MLP neurons of a small language model. Each row is named by its layer, matrix (down: output weights) and neuron, and shows model dimensions 128-191. Each number is 128 + 32 x the weight over its row's rms, rounded and kept within 0 to 255.
Before each neuron's rows, "fires before" lists the tokens most often just after its 100 highest values on Wikipedia text that the model never trained on. A number after a token or word is its count.

fires before: "|" 52, "-" 22, "=" 7
L7.down702 [126 146 116 158 126 141  90  98 175 137 215  92 132  95 125 134 120 135 154 138 136 150 141  88  92 148 130 122 105 124  58 121 159 160 130 145 116 101 140 119  94 116 129 191 106 197  95  93 115 150  99 159  81 156  54 154 129 129 129 147 121  76 139 121]

fires before: "|" 24, "=" 17, "-" 14, "The" 8, "In" 7
L8.down2 [ 98 124 165 128 109  82 117 115 143 156 104 130 170 135 128 201  82 132  73 138 140 123 137  63 186 134 148 196 145 139   0  97 134 162  94  93 131 171 106 107 147 158 108 185 120 115 159 106 136 115  82 133 181 156  56 103 168 127 129  90 144  89  78 103]

fires before: "|" 54, "-" 24, "=" 4
L8.down510 [122 125 104 150  96 103 177 145 103 152 138 183 118 147 181 134  75 117 118 130 101 158 121  81 134  98 129 116 146 154   0 112  93 142 129  90 161 122 102 149 163 155 113 166 106 116  96 177 134 174 173 104  85 142  74 129 134 161 153 108 110 104 178 121]

fires before: "|" 36, "=" 19, " round" 7, "In" 5
L8.down356 [175  97 135  99 161 179 149 135 136 134 131 113 140 111  72 169 107 145 109 145 172 122 169 100 133 194 142  80 177  91  27 153 142 151 113 186 197 110 116 113 139  60 151 163 157 168 121 163 152 148 142 165  97 152  84 124 170 107  92 106 142 101  98 102]

fires before: "." 30, "," 30, " to" 6, " by" 4, ";" 4
L4.down465 [136 134 131 136 143 114 180 130 154 124  97 120 102 151 102 155 211 172 122 139 147 112 129 112 123 172  97  46 117 153 150  78 100  59 145 121 109 141 138 104 106 103 105 140  93 123 106  97 179 178 179 108 147 100 125 154 115 147 159 169 201 163 149 157]

fires before: "," 45, " of" 6, "–" 6
L3.down103 [138  97 107  74  57 123 171 123  71  73 154 102 169 167 134 114 178 132 108 120 118 163 143 163 120  73 119 110 129 101 108 102 140  68 141 125  56 126 130 121 129  98 116 151 111 112 136 141 162 153  99 125  97 110 106  67 114 113  67 174 122 116 129 146]

fires before: " |" 46, ";" 10, "\n" 7, "'" 4
L11.down490 [125 130 155 144 102 143 176 169  73  97 106 124 137 137 157 130 127 157 113 119 133 130  71 122 121 141  80  78 190 195 103 185  75  90  99 135 107  98 142  68 142 137 148 149 110  98 137 111 209 111 140 164 166 122 105  46 132 158 144 110 135 142 114 125]

fires before: "|" 53, "-" 21, "The" 4, "=" 4
L8.down57 [150 149 137 110 129 127 114 100 193 154 102 131 148  90 127 116 106 117 132 115 103 138 155 113 122 116 123 121 141 145   0 118 134 181 158 140 108 110 127 109 124 123 130 158 145 180  96 125 138 141 118 169 118 147  26 137 133 156 100 158 156  78  95 170]

fires before: "|" 55, "-" 20, "The" 4, "=" 4
L8.down574 [112 133 137 121  91 159 123 148 137 139 143 138 172 157 101  79 130 114 136  85 114 137 158  98  93 102 158 108 157 140   0 115 148 145 134 103 179 125 126 135 138 143 141 125 138 109 133 110 124 113  93 133 123 114  69 133 164 123 123 132  77  46  95  98]

fires before: "|" 56, " as" 4, "-" 4
L8.down49 [140  48 127 116 108 128 174 139 114 148 128 122 129 140 113  78 109 145 117 136 137 135 168 156 113 130 106 112  75 126  60 138 169  69 113 141 180 157 176  66 151 163 114 141 136 133 157 175 123 122 175 118 107 138 107  96 136 129 123  93 162 103  88 166]

fires before: "=" 58, "\n" 13, "\n\n" 11
L3.down779 [134 129 162 187 141  93 154 129  73 161 151  94 191 125 153 138 182 155 125 118 202 144 141  17 170 105  83  84  97 135 139 122 100  81 160  98 182 118 135 169 195  80  90 137 217 125 147 101 109  84 111 122 134 127 112 130 104 120  88 110  76  79  71  85]

fires before: "\n" 19, "," 18, " |" 10, " and" 7, " of" 7, "." 5
L11.down370 [132  86 134 132 157  77 153 120 105 124 105 133 109 191 164 154 111 137 150 151 181  89  90 130 117  73 134 109 133 175 112 121  86  81 142 125  76 159 133 118 124  90 183 141 190 153  94 120 178 134  96 155 111  94  76 123 121 185  99  85 130 131 160 124]

fires before: " |" 41, "," 6, " to" 5, " a" 5, ")" 5, ":" 4
L11.down53 [ 98 111  90 202 161 142 159 145 113 167 177 143  66 111 145 136 176 163  90  87 126 131 154 104 152 105  75 123 186  87 142 133 115 149 128  76  91 115 105  71 169 128 146 143 115  78 140 124 145 120 168 109  66  89 145 184 136 136 129 108 117 163 158 128]

fires before: "=" 53, "\n" 17, "\n\n" 6
L2.down767 [157 183 154 203 145 121 120 193 186 120 142 152 152 135 184 171 158 112 119 132 153  91  96  43 143 170  87 125 140  82 118 132 163   7 221  69 151 126 152 126 136 181 140  71 182 131 106  71  95 110 171  92  47 113 164 153 149 111 153 159 100 116  91  87]

fires before: "\n\n" 20, " |" 19, "\n" 9, " He" 5, " The" 4
L5.down395 [ 95 131 162 151 164  70 165 106 116  67 148 136 113 160 123 124 193 138 149 110 172 141 100 125 135 113 171  93  99 185  72 100 136  95  97  80 147 129 170 139 109  45 136  98 177 134 116 115  43  95 130  64 178 119 118 132 142 196 107 140 101  61 126  87]

fires before: "|" 75, "-" 10, "\"" 4
L2.down60 [133 141 150 140 143  47 171  82  91  68 118 154  96 116 166 122 145  96 156 106 128 138  82 119 133 134 114 148 140  89  81 160 147 101 141  58 148 156 105  76  89 187 181 147 203 142 125 103 173 125 131 150 157 144 108  94 147 124 103 112 115 170 102 137]

fires before: " |" 51, "0" 11, "7" 4
L3.down626 [ 81 118 148 162 103  86 148 192 138 147 127  99 137  98 124 121 105 136  93 106 162 172 120 134 177 144 126 160  90 133 123 145 136 137 128 120 121 121 113 184 104  46 110 159 143 136 113 160  40 103 112 131 118 154 101 139 145  99 140  70 125 132 133 142]

fires before: "\n" 25, " (" 10, "\n\n" 7, "{" 7, " 0" 4
L6.down498 [187 148 143 165 127 110 137 153  90  83 188 131  99 188 107 139 140 127 151  67 126 122 148  91 106 153  90 119 125 135 123 122 108 107 120 217 112 173  93 162 128  94 119 105 187 105 113  50 117 133 137  67 117 149 197 108 100  88 108 162 139 102 119 167]

fires before: "|" 55, "-" 24
L8.down164 [133 128 134 182 102  50 121 107  79 129 150 141 123 101 131 158 134 126 119 124 134  99 148 117 143 188 131 121 139 138  18 184  75 151 155  71 146 131 147 138 107 139 164 133  74 138 119 124 118  94 117 127 125 116  70 156 121 150 139 111 104 122  79 105]

fires before: "-" 52, "2" 6, "0" 4
L2.down796 [175 177 104 160 123  89  91 122 171 101 161 147 102 126 168 119 126 148 198 147 114 103 146 136 142 195 129 144 120  74 140 112 116 121 178 117 142 143  71 118 153 200 164 126 187 131 169 105 113 127 140 121 161 112 163 144 148  93 139 122  69  73 102 198]

fires before: "|" 47, "-" 13, " |" 5, "\n" 5
L8.down355 [115 152 140 126 142  95  91  87 138 114  77 132 147 189 146 177 101  85  76 122 168 196 176 104 124 173 124 179 143 114  57 160 206 114  93  92  86  98 150 109  97 146 149 130  90 135 102 154 104  86  95 155 129 142 114 131 157 133 199 128  92 120 108  88]

fires before: "|" 44, "-" 11, ":" 5, "," 4
L8.down381 [123 106 117 176 204 138 116 173 158 112 121 101 159 100 145 143  92  63  90 192 121 141 121 120 163  81 153 105 118 136  58 103 130 124 143  85 147 155 170 146  99 139 102 114  91 119 129 129 128  71  85 143 108 103  92 167 138 148 192  89 120  63  57 134]

fires before: "." 25, "," 16, " in" 10, " and" 7
L2.down90 [147 144 141 133 103 115 135  77 153  99 180 136 108 135 104 120  97 120  90 155  95  68  97 133 136 151 104 111 108 255 123 125  58  53 150 141 163 157 136 172 143  86 174 117 163 187 170  87 156 111  77  92 106 120 119 135 111 122 164 110 144  66 174 112]

fires before: "=" 69, ")" 4, " |" 4
L4.down521 [110 131  61 146 141 114 115  77 177 174 172 132  40 192 141 112  90 160 153 142  63 108 111  74 147 177 111 104 145 143 140 101 139 117 175  77 104 135  44 149 166 150 170 131 152  89 127  92  47 146 152 101 131  95 162 146 109 141 126 131 147  98 149 105]

fires before: " |" 68
L2.down395 [114 172  81 149 116 105 120  31 135 165 205 148 172 149 142 240 119 153 112 133 131  59 129 159 152 186 147 137 133  60 124 188 123 160 172 142 129  87  49 123 163  94 151  88 151 145 102 101 119 158 139 145 141  94 139 156 159  92 117 136 152 148  98 148]

fires before: ";" 34, " |" 15, ")" 11, " overall" 5, "." 5
L3.down364 [170 105  55 158  96 142 145 222 175 108 131 132 136 149 110 123 101 186 167 147 159 113 111 150 128 121  87  77 130 160 161  91 109  56 132 146 150  99  43 103  99 117 150 101 163  76  66 118 100 167 150  96 122  95 154  78 142 118 143 116 153 167 130  92]

fires before: "|" 55, "-" 28
L8.down659 [ 90 154 137 132 110 115 138 125 125  79 122 131 120  85 136 129 133  98 141  82  64 111 143 158 104 129 153 119 144  84   0 111 139 141 133  85 113 132 130 163 166  92 120 160  95 191 108 105 163 108 122 152 139 134  88 141 170 157  58 109  99  88  87 146]

fires before: "|" 55, "-" 25, "The" 5
L8.down529 [164 166 142 129 153  59 115 139 152  63  69 147 136 112 138 132 103  56 123 151 117 137 168 115 125 122  88 154  91 134   0 123 151  88 124 134 113 143 141 148 141 150 130 159  96 181 110 128 124 128 131 172 128 180  81 136 153 133 102 116 110  84  49 143]

fires before: "," 32, "\n" 9, " |" 8, "6" 5, " qualifying" 4, " he" 4
L3.down115 [152 133 231 112 164 109 181  27  83  89  84 194 121 183 131 179 170  85  77 134 134 148 122 108 135 118 105  93 152 136 143 118 151 131  52  93 164 141 201 131 214 120 155 121 112 153 112 113 192 148 103 122 166 109 124  58 152 179 149 135 113 131 165 130]

fires before: "\n" 64, " 0" 9, "\n\n" 6
L7.down193 [101 136 110 114 141 121 178 108  85 136 124 104 104 129 119 149 133 189 172 109 119 132 162 168 147 195 115  99 161 116 109 121  99 149 196 175  81 146 130 135 110  53 145 145 189 111 126 108  95 154 108 155 178 153 115 155  61 121 113 164  99 128 162 118]

fires before: " |" 36, "\n" 25, "  " 8
L5.down730 [135 158 132 113 148  21 205  60 102 142 127 141  99 177 117 143 139 117 159  98 167 158 136  96 119 132 119 110 152 104 114 108 133 161 102 122 141 123 132  71 143  93 173 128 153 152  52 120 124 134 104 111 111 134 126 108 141 112 126 137 142 148 120  50]

fires before: "-" 44, " -" 19
L2.down323 [156 121 108 182  91  71 105 127 141  97 154  87  84 129 164 137 107 172 137 127 113  94 102 113  98 114 130 133 110 100 143 175 143  70 176 154 136 125  94  47 112 178 184 130 180 119 104  97  69  76 168  97 129 142 118 100 118 129 129  82 124  86 128 120]

fires before: "\n" 41, " 0" 9, " —" 9
L6.down485 [151 131 181  84 190  11 203 143  33 159 139 153 100 156 149 102 114 191 164 136 115 132 153 120 146  89  71  85 132  93 101  94 115 100 154 129  92 142 127 119 106 139 181 118 120 129 127 118  89 154 150 132 142 149 107 115  98 132 141 162 168 120 153  62]

fires before: "=" 34, "\n" 30, "\n\n" 13
L4.down132 [111 147  94 151 122 196 124 199 187 128 175 157 117 100 158 111 133 185 171  57 125 150  93  72 121 138  67 189 116  84  89 136 149 163 118 113 163 143 126 145  44 113 100 123 143 120 116 164  82 119 165 130 103 105 141 154 113 104 133 177 122 123 162 131]

fires before: "|" 55, "\n\n" 7, "-" 6
L5.down575 [128 178  92 154 148 105  98 163 115 109  92  96 133 135 144 159 122 107 166 138 166 132 145 138 129 150 194 157 145 129  91 100 143 104 153 128 179 102 132 124 131 100 128 136 148 160 146 142 144 142 115 113 147 150 126 125  76 134 124 166  71  38  55 132]

fires before: "|" 73, "=" 6, "The" 4
L4.down485 [163 138 140 124 140  55 134 132  84  47 102 127 211 167 106 114 185 126 151 118 127 178 186 149 114  81 161 120 120 140  91 151 143  78 109 112 178  67 152 119 143  94  95  83 135 110 155 157 162  98 137  76 180 124  77 135 149 176 106 117 131  78 116  94]

fires before: "\n\n" 41, "=" 33, "." 4
L5.down368 [ 90  83 125 200  97 103 126 162 128  82 136  95 176  93  86 153 134  96 142 133 156 122  87  52 125 181  49 130  57 147 129 109 136  40 158 122 187  89 108 113 183 134 143 126 163  85 166 160 157 142 145 136 183 146 156 132 113 139 111 152  86  64 123 156]

fires before: "=" 95
L11.down503 [171 127  71 142 136 203 181 135 157 124 121 134 138 127 138 149 169  74 135 146 119 175 150 106 154 199 147 126 115 111 138 147  98  62  82 161 153 196 102 125  91 107 117 225 128 115 101  90 118 101 155 131 112 149 141 148 108 155 128 124 100 127 185  76]

fires before: "=" 54, "\n\n" 33, " of" 9
L5.down692 [ 72 127 112 178 145 104 101 194 142 140 124 143 154 107  95  87 110  99 106 113  78 155 146  65 111 103 162 115 150  59  77 103 128 140 139 140 166  88 133 162 141 146 134 106 123 138 151  99  95 130 139 116 126 109 144 117 159 135 131 105  95 104 132 137]

fires before: "|" 35, "\n" 19, " |" 12, "\n\n" 11
L7.down597 [ 75 121 129 172 150 157  90 112 163 125  81  92 141  96 111 145 170 166 152 120 143 179 166 110 103 137 142 112 133 137 142 135 136 154 134 160 122 121  77 194 155 100  67  80 118 102 134 129 158  88 114 133 143 119 114 151 145 113  79 142 167 132 151 163]

fires before: "-" 35, "|" 33, "d" 7
L4.down225 [107 121 125 101 172 136  90 169 155 135  71  86 128 100  83 116 120 141 149 137 145 122 138 200 159 103 169 105 156 104 145 169 103 151 148 137 160  84 162 143 204 108 137 113 166 159 100 136 164 157 104 160 172 144 124 150 109 117 138  84 105  16 108 131]

fires before: "|" 54, "-" 12
L4.down67 [136 143 179 131 152 116 158  35 128 212 100 138 137 150 116 186 173 170 140 144  94 101 103 119 164 123 154  95 124  54 130  92  93 138 100 108 103 117 213 106 137 157 163  82 100 140 101  70 167  84 165 135 133 126 144 129 110 107  85 112 122 149 145 112]

fires before: "-" 57, "|" 15
L2.down772 [142 162 129 194 126  61 199 136 127  98 154  99 108 137 137 167  95 132 144  92 158 166 130 135 146 140 112 125 134 118 174  99 189  38 126  90 199  78 133 120 158  64 157 140 142 155 119  94 161 129  92 155 175 151  68 123 121 144 121 165 111  84 117 151]

fires before: " |" 100
L11.down199 [100 175 227 102 161 130 127  88 195 122  96 179 135 145 115 141 148 150 113  82 142 173 104 119 128  96 172 216 121 120  97 103 145 167  99 123 164  19 173 132 178 154 143 128 133 120 118  88 161 105 145 139 115 113 102 112 179 124 119 135 120  98 140 192]

fires before: "\n" 33, "." 9, "=" 9, "\n\n" 8, "s" 5
L7.down81 [169  48  87 120 189  36 176 193 119 153 133 113 103 115 159  97 127 128 155 126 153 142 154 184 109  68 109 135  59 119 140 162 169 120  87 139  76 105  73 108 146 121 176 119 110 130 116 135  95 117 110 115 165  93  81 133 159 148  73 102 112  75 148 129]

fires before: " |" 30, "," 18, "\n" 11, " (" 6
L5.down11 [139 142  88  79  61 117 173 122  88 113 125 144 152 159 134 137 190 123 164  96 110 121 154 137 121 181 116  81  87 145  61 126 143  99 124 105 151 129 174  90 193 117 100 134 157 154  95 169 115 152 153  86 174 129 116 147 124 136 114 131 136 129  92  98]

fires before: " |" 55, "3" 4
L2.down128 [112 155 111  77 190 148 182 114 226 159 108 184  86 190 143 140 115 177 112 119 110 106 131 143 109 144  81  82  98  71  96 102 121 136 166 128  71 143 108 195 132  69  96 137 165  85 150  82  88 150 141 144  96 126 119 130 168 122  96 138  92 140 118 101]

fires before: " to" 17, " in" 16, " by" 10, "." 7, " as" 7
L6.down765 [118 168 134 142  94 133 158 105  89 148 129  89  85 183  79  96  92 163 125 169 103  88  69 137 132 126 124 114 145 179  86 139 108 144 106 160  96  99  70 140 133  72 171 161 164  22 101  59 104 126 167  82 100 102 151 144 105  77 132 143 126 103 108 107]

fires before: "\n" 64, "-" 23, "  " 9
L6.down497 [127 172 143 130 146 123 143 159  87 101 128 116  99  93 128 120  94 106 131 120 134 154 191  75 120 189 118 106 126  74  80 138 128 196 116  73  83 137 137 103 181 123 155 128 133 122  75 122  72 120  94 143 162 172  89 156 123 131  98  96 170 136 124  50]

fires before: "-" 32, "|" 11, "=" 9, "In" 5
L4.down791 [176 134 112 116 149  70 137 137  51 164  98 124 101 153 123 164  92 162 179 120 124 127  84  93 150 167 122 148 118 115  95 114 122 125 144 111 168 106  96  80 125 117 142 136 122  80 147  95 174 201 100 153 159 111 100 116 107 145 149  53 128 101 116 106]

fires before: "=" 52, " match" 6
L5.down87 [ 57 125 121 177 178 167 108 224 122  96 112 106 102  73 111 101  94 150 148 105  88 151 142 119 119 148 141 130 133 155  86 110 146 111 105  87 131 143 133 120 181 127 105 161 136 109 152 150  56 105 164 106 118  79 156 114 134 198  91 136  81 108 138 118]

fires before: "," 54, "\n" 9, "–" 4
L5.down121 [135 169 122 100  77 183  94 105  91  91  69 174 116 125 147 113 160 120 113 100 106 108 176 172 131 113  75 164 164 140 131  67 119 142 181 131 211 112  80 138 117 172 176  75  90 148 134 131 165 131 164 102 159 131 102  96  99 103 184 175 157 193 155 149]

fires before: "-" 58, "|" 26
L7.down346 [133 112  57  99 125 126 110 112 132 118 169 131 140 143 120 189 164 107 164  64  92 166 166 208 110 165 153  63 135 211 125 117  69 117 147 119 131 162  79 136 120  78 170 135 150 118  90 136 133  94 130 101  88  84 161 166 141 123 127 113 160  66 109 227]

fires before: " |" 45, "|" 11, "-" 6, "\n" 6
L4.down64 [119 126 106 128 131 154  70 147 168 102 146  60 155  98 163 160 145 114  74 139 127 180 158 141 121  90 188 153 102  94  38 110 127 137 155 117  88 130 164 154 175 103  89 143 110 182 152 146  80 105 173 109 129 156 122 192 106  77 138 134 129  80  86 103]

fires before: " |" 33, "–" 8, "," 6, " Go" 6, ";" 4
L5.down263 [102 127 117 115  60 135  88 194 101 128 132 135 186  69 141 120 130 167 104 107 114 218 171 170 130 106 106  70 176 142 108  97 118 118 184 107  95 147 123 198 131 144  81 139 122 102 109 100  40 127 145 112 142 104 136  81  92 147 114 155  85 159 125 101]

fires before: "," 19, "." 14, "\n" 12, " is" 7
L6.down600 [123 162 157  66 111 139 124 109 191  94 130 118 141 153 122 221 134 122 128 142 112 191  88 149 122 127 104  99 117 127  77 117 142 140 119  78 171 168 182 135  90 149 179 157 122 126 131  82 130 185  75 125 131 131  78 128  88 178 149 120 117  72 143 137]

fires before: "-" 46, "\n" 38, "  " 5
L2.down828 [135 120  51 180 134 151 107 115 105 129 187 134 132  94 133 146 148 150 127 102 103 108 176 147 137 166 138  84 184  91 193 109 148 155  92 135 119 166  87  74 137 101 133 104 100 108 125  93  98 116  84 140 156 130 152 148  88  64 137 113 231 144 164  87]

fires before: "\n" 26, "=" 24, "\n\n" 17
L2.down23 [ 93 139  79 175 143 152 144 169 104 100 133 142 137 123 167 138 150 155 144 110 118 146 178 121 120 167 114 114 160  45 151 110 129  97 114 104 121 129  83  77  68  94  85 180 133 146 147 150  99 121 128 125 136 135 112 150 105  90 183 150 159 167 133 106]

fires before: " |" 46, "–" 6
L2.down287 [142  92  95 101 100 207  89 171 146 102 119 181  87 113  95 103 140 153 114 134 113 127 168  92 140 105 173 133 159 132 150 113 131 147 151 112 108 140  92 110  81  55 124 130 139 122 104 131 153 137 148 105 174 123 140  80 102 132 178 114 189 153 115  92]

fires before: "-" 54, "|" 17, "\n\n" 4
L4.down610 [153 109 122 213 122 121  96 155 157 122  99 123 139 132 178 144 140  82 142 121 151 171 128 143 111 103 122 116 123 115 114 145 181 104 225  84 117 162 124 149 190  99 101 100 142 138  88 180 198  63 163  90  99 155  64 168 169 154 135 171 110 156 155 119]

fires before: "|" 44, "-" 19, "=" 9, "In" 6, "The" 5
L8.down712 [142 176 142 131 155 136 116 111  83 161 138 108  78 118 148 115 116  94 132  94 107 167 170 158 153  78 123 139 128 145   0 125 145 138 141 106 165 142 153 114 123 124  55 162 115 154 113 191 138 112 137 142 131 167  54 140 107 139 115  95  74 122 120 113]

fires before: "\n" 31, "\n\n" 28, "=" 16, " of" 5
L6.down398 [205  97 128 118 168  67 153  40 105 139 151  97 137 178 139 147  87 154 130  89 123 141 136  58  94 139  89 127 173 162 139 138 175 113 147 133 136 109 118 106 175 126 139  67 209  84 120 115 163  72 169 116 148 156 139 109  88 128 105 111 127 148 120  86]

fires before: "," 26, "." 22, " to" 9, " and" 5, "s" 4
L4.down146 [102 144  92  31 162  84 136  64 145 141  99 201  43 137 106 116 156 142 144 108 102 164 135 132 108 121 102 156 132 101 114  77  84 122 129 123 112 131  78 115 199 123 138 115  71 115 102 100 101 158 163 144 177 127 179 165 100 160 159 134 142 193 127 172]

fires before: "|" 49, "=" 12, "The" 9, "In" 7
L7.down768 [129 131 118 179 155 135 139 144 136 127 181 123 109  54 158 102 138 120 123 124 139 175 135  65 138 114 150 114 104 171  35 133 139 161 162 120 148 124 111 106  81 105 121 174  82 180  88 135 129 109 120 106 116 145 106 124 174 133 115 139 102  51 132 101]

fires before: "|" 53, "-" 32
L8.down748 [ 94 177 185 164 103  74 148 128 135  80 103 130 184 125  76 133 135  80 120 146 148  96 140 134 124 150 149 132 151  73   0 126 159 159 146 101 150 127 134 126 121 121 104 123  99 147  83 118 152 105 124  84 175 111  63 123 160 110 129 154 132  80 116 147]

fires before: "|" 53, "-" 21, "The" 6, "=" 5
L8.down150 [129 167 139 146 130 119  99 181 152 156 167 136 125 140 136 109 106 110 125 119 120 147 169  65 106 162 143 124 139  78  31 110  95 176 146 121 121 134  99 137 115 126 118 157  96 166  89  91 109 150  98 137 112 150  18 104 124  87 121 143 131  68 109  83]

fires before: "–" 18, "-" 14, "|" 12, ":" 8, ")" 5, "," 4
L8.down895 [165  79 118  89 177 105 119 150 115 134  95 130  54 119  84  79 119  91 129  89 132 121 147  97 158 132 169 109  84  84 108  61 114  86 160  53 144 204 146 108 158 136 131 130  73 118 120 119 103 176 127 127 144  97  97 117 151  94 161 102 129 107  95 117]

fires before: "-" 30, "|" 8, " (" 7, "N" 6, "W" 5
L5.down364 [163 176 123 131 184  67 120  10  89 130 113  97 143 133 155 121 105 107  89 161 102 121 147 137 134 133 161 129 128  72  63 119  93 156 118 160 107 122 109  57 143  70 175 126  96 164  95 123  78 162 105 158  92 133  74 108  94 136 110 157 143 188 126 121]

fires before: "|" 63, "," 4
L10.down748 [150 138 107 172 115 179  78 149 118 106 161 186  64 157 104 173 135 112 124 123 135 115 130 115 107 112 123  72 114 146 154 112  93 131 131  76 122 122  99 126 115  59 140 125 144 100 100 123 189 131 151 119 132  67 165 107  99 175  92 125 184  95 120 142]

fires before: "\n" 75, "  " 15, "\n\n" 6
L6.down420 [125 132 135 106 200  68 213 119 109 153 101 136 107 164 186 149  63 175 121 109 113 120 143 117 119 194  62 162 149 107 114 164 147 156 146 127  13 116 136 100 208 118 169 128 158 105 102 125 123 104 116 111  87 123 105 132 114 144 195 185 149 166 135  84]

fires before: " |" 52, "cc" 4, "|" 4, "on" 4
L4.down810 [ 93 179 218 159 132 113 113 147 104  93  87 202  71  87  96 191 186 136 142  87 159 201 104  80  90  90  90 127 143 139 115  97 158 186 138 144 161  92 145  90 164 128 118  93 113 143 117 135 146 132 146 148  75 113 151 147 135 156 110 163 106 105 119 228]

fires before: "|" 23, "=" 21, "The" 13, "In" 9, "-" 6
L8.down312 [111 142 148 181 135 115 138 131 130 104  92 138 161 106 148 122 149  94  98  98 141 121 122  81 129 109 131 158 102 106   0 132 193 199 138  99 128 142 118 138 122 168 105 175 189 162 115 162 145 151 147 135  75 113  71 119 156 142  96 108 110 105  80 115]

fires before: "|" 54, "-" 23
L8.down519 [ 91 134  79 140 127 174  99 157 149 149 146 133 138 120 109 123  90 121  59 141 131 161 151 197 133 133 154 139 133 177  42  38  99  99 134 115 150 133 178  62 121 132  90 132 142 106 162 125 130 144 164 169 127 125 103 107 188 114 136 199 202 125 122  73]

fires before: "-" 65
L10.down383 [ 90 140 147 155 209  67 125  81 115 155 132 112 130 166 173 200 142 126 100 131 165 123  92  93 144 121 132 105 153  53 149 125 101 131 114 145 150 136 175  91 128  96 155 108 105 126 146 120 106 120 111 121 152 124 111 123  81 180 130 111 119 181 123 102]

fires before: " |" 63, "." 5
L3.down373 [152  60 112 184 116  65 151 161 120 117 173  79 142 126 152 125 112 110 122  84 173 151 141 115 185 142 116  96  65 149  81 185 178  83 116 113 122  99 142 151 139 106 163 172 130 144 137 140 111  76 124 148 169 177 145 151 166 166 142  95 115 152 142 139]

fires before: "\n" 40, "=" 31, "\n\n" 17
L4.down378 [145 126 139 110 138 166 146 185 102 181 153  71  95 136 112 156 121 140 200 156  89 124  84  59 110 219 141  42 129 173 120 138 147  92 194 113 114 155  74 124 130 130  98 135 157 142 124 177 106 123 105 142 160 131 145 131 127 150 130 121 111  81 117 122]

fires before: " |" 58, "%" 5
L4.down153 [149 101  91 136 107  62 138 134  81 154 167  92 139 178 217 121  86 106 129 155 184 104 133 110 145 135  93 107  83  97 149 180 154  87 154 182 122 140 132 102 132 100 194 141 189 163  61 143 119  75 143  79 190 152 142  99  75 130 110  61  71 113  80 110]

fires before: " |" 38, "," 16, " (" 7, "." 5, ")" 5, " of" 4
L10.down250 [171 172 125 133  84 140 142 167 170 107 121 202  76  99 116 171 122  89 157 170 105 138 195 149 126  84 121 131 136 153 118 123 131 157 194 114 161 109  95 143 154 179 134 113 160 174 140 151 132  62 111  76  83  88 101  82 113 159 108 138 137 106 164 112]

fires before: "=" 28, "The" 14, "|" 9, "In" 7, "-" 7
L8.down402 [131 111 147 160 126 108 178 160 108 131 128 150 128 105  74  98  77  89  66  94 102  78 170  79 146 189 104 120  98 153  15 125 138 162 142 112 157 117 133 151 142 134 152 182 118 161 105 137 133 115 121 135 167 170  63 138 173 103 153 110  91  95 108 157]

fires before: "-" 43, "|" 38
L2.down93 [159 157 118 160 136  91 119 186 170 167 114 123 131  92 184 159 111 223 138 124 139  60  74  96 145  99 118 186 145  77 157 147 125  70 115 138 115  47 197  88 112 125 134 135 151  87 154 127  90 113 175  81  95 148  72 102 118  73 154  90  71  65 133 109]